Weights of a small transformer language model: MLP 960 squared ReLU, normalized queries and keys.
MLP neurons of a small language model. Each row is named by its layer, matrix (up: input weights; down: output weights) and neuron, and shows model dimensions 0-191. Each number is 500 + 50 x the weight over its row's rms, rounded and kept within 0 to 999. Numbers have three digits each.
After each neuron's rows is what it responds to, as a language model described it from the Wikipedia text at the highest values.

L5.up118:479567489516540569428476420465554556409523489561366582397494481462450510423501506551458514425501538465456545546515424483464447492407424559518571396505495530505468462409530514470444487471576460559551583553565467493492419361498480501495533514537491510530504502507450504478464591492524565505527436569444431504568562551459480523456621476543477505510489446449457508510447527425508487410507565598454412540538498409564495541480447515527498573447491526481455581506539526426557526504537552525520554511421518514506492478503454554501472467534383476503518525496382617492529502529507455387
L5.down118:471511463525508586472581528398520421467575445487486561517466452551503584506612493448453517511550437495514523460498534579503457457513568464516426439559500471515571589453510459481452495522473559511591427525675549460368537452459436497500509525500560502455438460511535435553501491434432610564536481548552505505442485511515530532444525475520592483453441495545509486391475463548487584522459523504460583474485560483502473372545491535480435520559534524529501479521467464414509556466440539394516551586491499486478442468487536520432463655516484484453582516531546435419564515496505539527
Description: Trailing decimal digits

L3.up566:539521548493547545383509438501503647392463548465483436472416495509479478405556520560493509571467522479454568450504578487490528475441482485464498448514584575492486467482465491462512419538491512587523507432508494505452471464549552454550462461536405564510442550503492509467568567517528493530533476592554594454618562568544464530515535486469435541588509495460426518468432479460446499566452569559469442487437470449531480503414543544492541652407430503501468580533599501567540538488566476485541497402475526464465540545521534464454441524503523478515528525442463603438458530566565533406
L3.down566:471426473499495538437417470394564538514481424438495522524499478499567531393382483575430515475540522499375529497509569527547501511549472571504530526480528475509498508533489464472523563559440461481653453536518478441452533543521511492485473336512489539513568467535453526526462485415587493497580548477408453487478518496435481454551536495493570488491525571562538590405523634476516523588527509588463455487435524566488421485433550426607480412509496471559480507534495483440475447490509514507510510515606583514545512535438483528547485471485421499538455525409555468479475475380557463510
Description: Coordinate seconds and word-starts

L4.up262:515529458547580423457459475557567476601503465552503533606474506492556507543454444537549469544447475469545486437541458513462540552519511490592432528513402461507503568473467524472458483528454447470482533442463442413440534506538540457504539505438538488493392528522502474466457645431559465518423476646457525538499471482470387531478475497504502386536577462474499454480531571400460521506453494472517465491490484519426425481489507622433482516454556449478522626605540499567537446526501514533456554544457461582437493538588559552472447431530551492435511472608457514504576525439509579448
L4.down262:451524474474393474552548478415432586488541465540541398512418421479584418546548579445454555452558497465471451550546528382498390455443346479535500469491510567531496527509490534477455471487511472407515492542550528493479528522531472428470502465628461453474551443485435483565563576511520475516476517477534413411504491562464526463468525545393523576420430520458596453513503506531582490523432555519468581436489442560517572501482504472460513482477494550466578424494529503498508496479602423603507542445602524545485467539437484543526450513514494495487454543445483490457419479519544410544
Description: Word-start fragments after "to"

L4.up454:450519545498548399511436477426479484522482445537435450529508431468514511452469488477482488583527485426493456527452571518409393522513406473509464505465608530535450489458515524496444485490520603542571609526508509446405532507555487559552447488482576462617489445505555535545500530449547479502554363523468526446499578505467583504483506412509526524507522545423460465449446556552522517428554615547538442470524511541511556556533448480527520549490491516530497531530471486433478502435626543398575474407451466599444467586457540496421557491493491595362546433551521544485528529460505500489
L4.down454:498624458462509533513538532514597594538560578445486530499480522538575414558507568522463498555421463521563563502525509544441502534426524519425545506480506473563480551470419509464577499465483458531574480475524519534609518470515549620478479555451486468563475497524475520447456575529522525448451529521518514478443518511573446476609544505561499445444451422517460402468557550581480503537414397503421494550440452453556445495410516509459543464449496379436407482465474514571457445450535406473419387508524489493593601448592543492517453450509574464558495504477505477548560513447516511488
Description: Line-start markers after lists

L5.up827:562474604430521447498539458496513502417562511494556393592479453459472481465468611418413572516467527467468501523511569478496400507490483524434452557475562572561498578506534447521520462490453517537615450446502467412514526566566549523550479467505401555492448496472549503501500572448500441494539416460475475382485518490532559543538577527392402503495472480403529524553483436570541483460520512559572377432595476590541546555526543567524566541467413469459545544492503506532526446492496442458519450369540465606483587536510480472490515490516501514473513464569537491481561447473507528480
L5.down827:467552469590463462473505459531568516586484553486556522454454559565526469393636481546456485465506445529523470444457399549525537541439527493527543443564489555472450514404520509568450466483463513571455455471485484573514470400457472487508555493554495529428599463496517519475546537480444615471508550582522500535407533472473468407560444554589542536476538504538499533469540525427482468444462433449417556507474539447470521460478434399491397505481574522485417556474474472531482635626464501492447534544503512458555503438481516505439503606468532433586497454547440489510530451599566540530
Description: Line-start markup markers

L5.up514:450503605487464427469461455511585461518541499517541464564439520408530636506515491541505513541524487493520478519470481527543489513548505484583446414549469525572508547518426547430466410525489553537598495565461439478586500443544636478485538483501477498489469587527475517435495560505498564538521488566534514545518486495450464506449613484501447413491438492478512536582478586445522538545535495584571527504477476560424434479472528598455493489457600535517505535555480563486604506548595456541479530390421448602500497542495513465429417484560477572425549494606478491520534525487485507352
L5.down514:506410496450503567546555468483415512468512437427467498456466474601564426530523528511419498496534572502480497436497509449502534437371456578488495589500457479436535429519597522579461457457534474515557545441424542423435431461454449484432487470457496547520552477519493500443511511505525434481559516478480487536434505500610519433529493426467555477402524535465515443523488525578523457479497562531385466542542394523559543439426604477497403545584423454480456507611562482609495473495425447443470530532545472505427532549500446436540535564437526403491522470568471459508509429412515477493
Description: Token after "in"

L4.up324:472525541392507487528490506503524492445383541490429624488497432458482559426583484518467456542505555509536565457514520541463473500495410449608545402534576474496491452535438490394503498484557473612516566511546523501462497453407579437511519369622494574479416514526441531461472488516494507498485465574545523489528486650435470459486499460479501571465506486514487508445568563521471570488496582562464539484540552433540440584524432536510521473456540517428480510593569475491474533551590505411557487570473589494453451477456486563446473566487479548554505542534424579513513476496576554473
L4.down324:564557502481545452437600525502428423498454506383383526478409533444520424530452538518529504408486562540517504502468443446576559500505553549448455564489477434473436524473497610581466507445414514471488457432480468589483510516547537513546585503465432510522448551448531474521524522540506555485594560543456569578525506529513459528533466519458453378520577560455523435468529422464510505497442520489531470501565492484530480494497513510498505478465553482455414490490592470493425407511494550484453570440567433424549487521565404471599514438431472471558540429496557417557472436451483408617
Description: Closers and post-subject auxiliaries

L3.up101:609410567491609529474471448422565505429406571524529461483449495505481475442531577518409500478450549481479472473530508512494412468522440433449494442514568574538525494551448450514560508533478518589463567358501387424565452490480535442531520493498453471473415507500420523555590527403483498579640490530523529453506601551483500506522446427498559632442528494405518556501444475529478458476473489498449485430525405442557498505479516512590499555416404512517513538486531531582462546524496566522511515444529474448590518488514497589498551493527494473572492462512540454509435512562537496462
L3.down101:514608504530391552559571547497476451492555495447516544459611449519455536478543517458468385527550551589471518577458550473508524565529476471474539504441466555449495481457516517467578513542491455522615399487505540630477511353508537531467497380493509435503478526486485535427547402441516476526491546471468466545535421424434523517455528534488490500471474518472544382486496473510388433528569486558444506601487531465485544517552429478479548514530484483456419587429470475433529486482591430534461449507497546513493483471466491447448354405466527475488486541525523461409535427451483541481
Description: Final digit of numbers

L5.up171:513516505454503444502510481503555512448557516602426426567436473527465535400476474490467453534526481488516504438461504387463459441467433535557530462409548524532404510570470614449518558454588489541539574530479568510465557516429598481576479469476444425539483517541489480453568493498596580442522497538502550527521537578473610549468483560468493574513485499482434484326453515507540581488529471573532437452471558579520431539467603560559562545525559496447545521494509475554479499512543444434565506527490479413457473453531574556528523495460524527528490445526458533628582585485448490498
L5.down171:494464451604500544476555467465510519503538431425483569426561491506527442530620389520487566479521467540511560529539535551484517513585512528498480516524537517497455590432515485445479464447466508490588498565535431545423476523489541493446608474525523516500477527497360459527472492556443461563536535415474558438556545555503464451529510538534468509496506451455485470644534515459480440434545538507557479466503507502526573541449547390433571482631477433448514466539456520373498463523446538559484428610599513489463520474491479581473523463476579412460538432416433557478463524541578431533
Description: Clause-opening connectives

L4.up645:423452524410503377564488489501493538451447545500506475500449562518575551487486518443501496547454469480555550450560554467521536565568479442483479507524421480490485586549481563504516408473525490474578624441566451486529629434549450576458482387603514436484561557497500487529530581476543488476469433539448574478570520563479436486525573469571581497544497518411503508442568494471382461548453523567489521483547546535590457493511467591489445529459550358521506496550433508538564459532551543539424505502533523534506474419532630493499514467578526528508533542439541475521486457511541503406
L4.down645:370472470461495585537550474520514394540542591479454458487460516511443504557478489524510531457532416517520431551470560440506477433444492420449531476547424539521497451551493418554449513488467446400494514420591537515435374476470524517482487542443574492442491469487528508479350387391488445504440480555508503525460484486550579510476530456553470346514496469526493440523534546507588566421498433539525527581525479471459484447457529527492508420540462452606589451550427548540523555518485478455438480452473522564550462567576456457477519559473586457489478479517492464575550585478481479500
Description: Month names and one

L3.up359:427495524454505448493498451390539475433488516559533420478514424450507450468459524568418536536545440466511545515546540561492414508522473472548511523423603506542461488498511508551580537350494534525605510480548482484429552484474374483448528467454511478480434416556518540459525513411566552468515495475510523446477518500497477532482454433410494568457502598427480460430459554580542518466528627572528490487554360505489507547432546408613516563465490542503559515495434497475513579468481478356530471446442447564416527440461545527428501538487556506486452514523516473468531453473462573488
L3.down359:499562482519556543526494461621434527545599533442449516470483480564582455482473529469480510504470440473438551446503462555544501525472573554458438493501502509507530519499432437459545535577536471471546406453417562512522513613481603631593454518499478525543525554477507443497469471554565460429468499489428505498523567466512489522519507442508535479506524443481512546513559475565497494504405481490444461506515508546619494546453520523434507537521546483502351474436618530519500441416454470423459486359539607546533489520475562531567520397577497561586465468486558448485487582419516578550
Description: Line-start structural markup

L3.up375:493503534478576489486415535487551568482545531518525511452480547465512536415502544512506544585481464526562462469542517488450437506457483492548515473417542530526487585521382534478522447450528598551553562434571514424464548513477440562471411496575482504581402476482390489509586642468474515556520466532541462390553531486476452413523539417519498503443473547455457506443560526503513525543542621478529472427536453444601479524445484459566409494496535468473550453543554537535524476428572576521487533425453479517432484450420595538416489557573536560536489559471533491469527447618572516515
L3.down375:484520502472478576445460514495498553385533477534515430581520481478514530457478538439485606479374571563455499430378579509480517562478465468465479534451501535546492481450452441500514479677430466465513452507415504399496552485450565418507515514490488443463608508471493436477550452392439472437536513483509513512502564538483529546516517500528486607556445532389529507493439513506459483485448541522602419527472551545524499574526541457569508517502499455453511480527536403502528500465524474397486518491560535520500556520513528514589471631551415460472504413518586426484477402438577526502
Description: "one" before "of"

L5.up90:574594465484484529480491522488566509575467526519505514578490500558489523470496534462527471518489511582596507529512643597430525489519475531619504466485526547539491482508558443455483451592474588583572476477597389457474504545473468418532497535492558424477527439541576567480452501446532524443556362449477547562536558538491463558520545486551422619456483570495434492499444514589483504466386586464461543495492519514551477492576528548486437510504499511487532519467457527546549529532605513500559510431497487510505571451448566585476576529558483458400559441533496455456525508465479504361
L5.down90:357522502451556440502446537559551557510544504547550478491488493492501500445432490549448513494509636561507528466380474401577442475472495513476531432496539487487442541448489556521567479473491448480430498554425587645517517464536572436543597474448476525490443456490522526510461432485473486501450653557352487453491444464467526439475453480475549473494474453414443491479488535434522489550467504577500458510504551475503589465466570463497516523481517553453445505530520479462489482499362523489539515465552488413469466563483456503628437457491519536508484551482463561496408411447525520618
Description: Dates and row endings

L3.up94:506569533530589532390476509497567568471438404546506616512473515393546511515509453540465481451501446462510477469493516532467417476451464487559457577395482502461493509480476512353436513448515478537516583535514536548493453451495531477438538480522386516519353486534534399492516505478504518479428469622530553431515490469418416493506488371497347459478559499571479493441503545476521505544498548562494471510433497500466463520544528578493500516436515463457436604542505526467475423496453473477455473534492538559521477477466585506471511524435475481486494579448339554469585487455486530473
L3.down94:566403517474530371602528518553531524471540562524461458472503413615537516528462444466562445510454501546527473543528542378463366552465582485493516533498425479479551480578485500513532463533424485465473494444480421495481545429508498460508499471517542528528510465460462548481410641447547555562454543508466471491490476474469521393472564496439537422490425497397623560533515501541576466502439405553466441509409464571457475427565559529508505522418494509484561474474463533504537469481417476483453557492444454518535468517482490491533400567492540563438438504466514481479436414420490588466
Description: Verb start after infinitive marker

L4.up475:490480548457507543465464483463456574397513529479390548518536498523465438515603480501438459500481527498497531526543490555517500474534471522468454491478594495448453464493476452437524541493536486471596499519644485536454517433491461493510546591572514486617409426540397541536587492514611485540483484606521571554595513527491514426582470411423575523499505529534492558475505439469477419480450491469506410492443564454483539492524464565519437559458437399498491525494577486420501550530494453501559458435445481495584570548507497609463490636580512447532500484519428598460477468577497482533
L4.down475:469543489535542461535541483533452552544440487577575484539542505535576540506503574514521566439484434534415558551437468541505535482521565481458548466442451629489520499512528585466551529500512467505510481421476450480616538469597528462510435466471457395425477488502534413524464499521398450541516516413461526470458529498422514559427498534540432488489386500524484415514577481404379495515482504497419531483504473519508503574490392472472422449481493535496451503441477465567493409589493521472387582537453522524438465373521457503573463521496477531412608549480585538575499548529533541479
Description: Word- and number-final pieces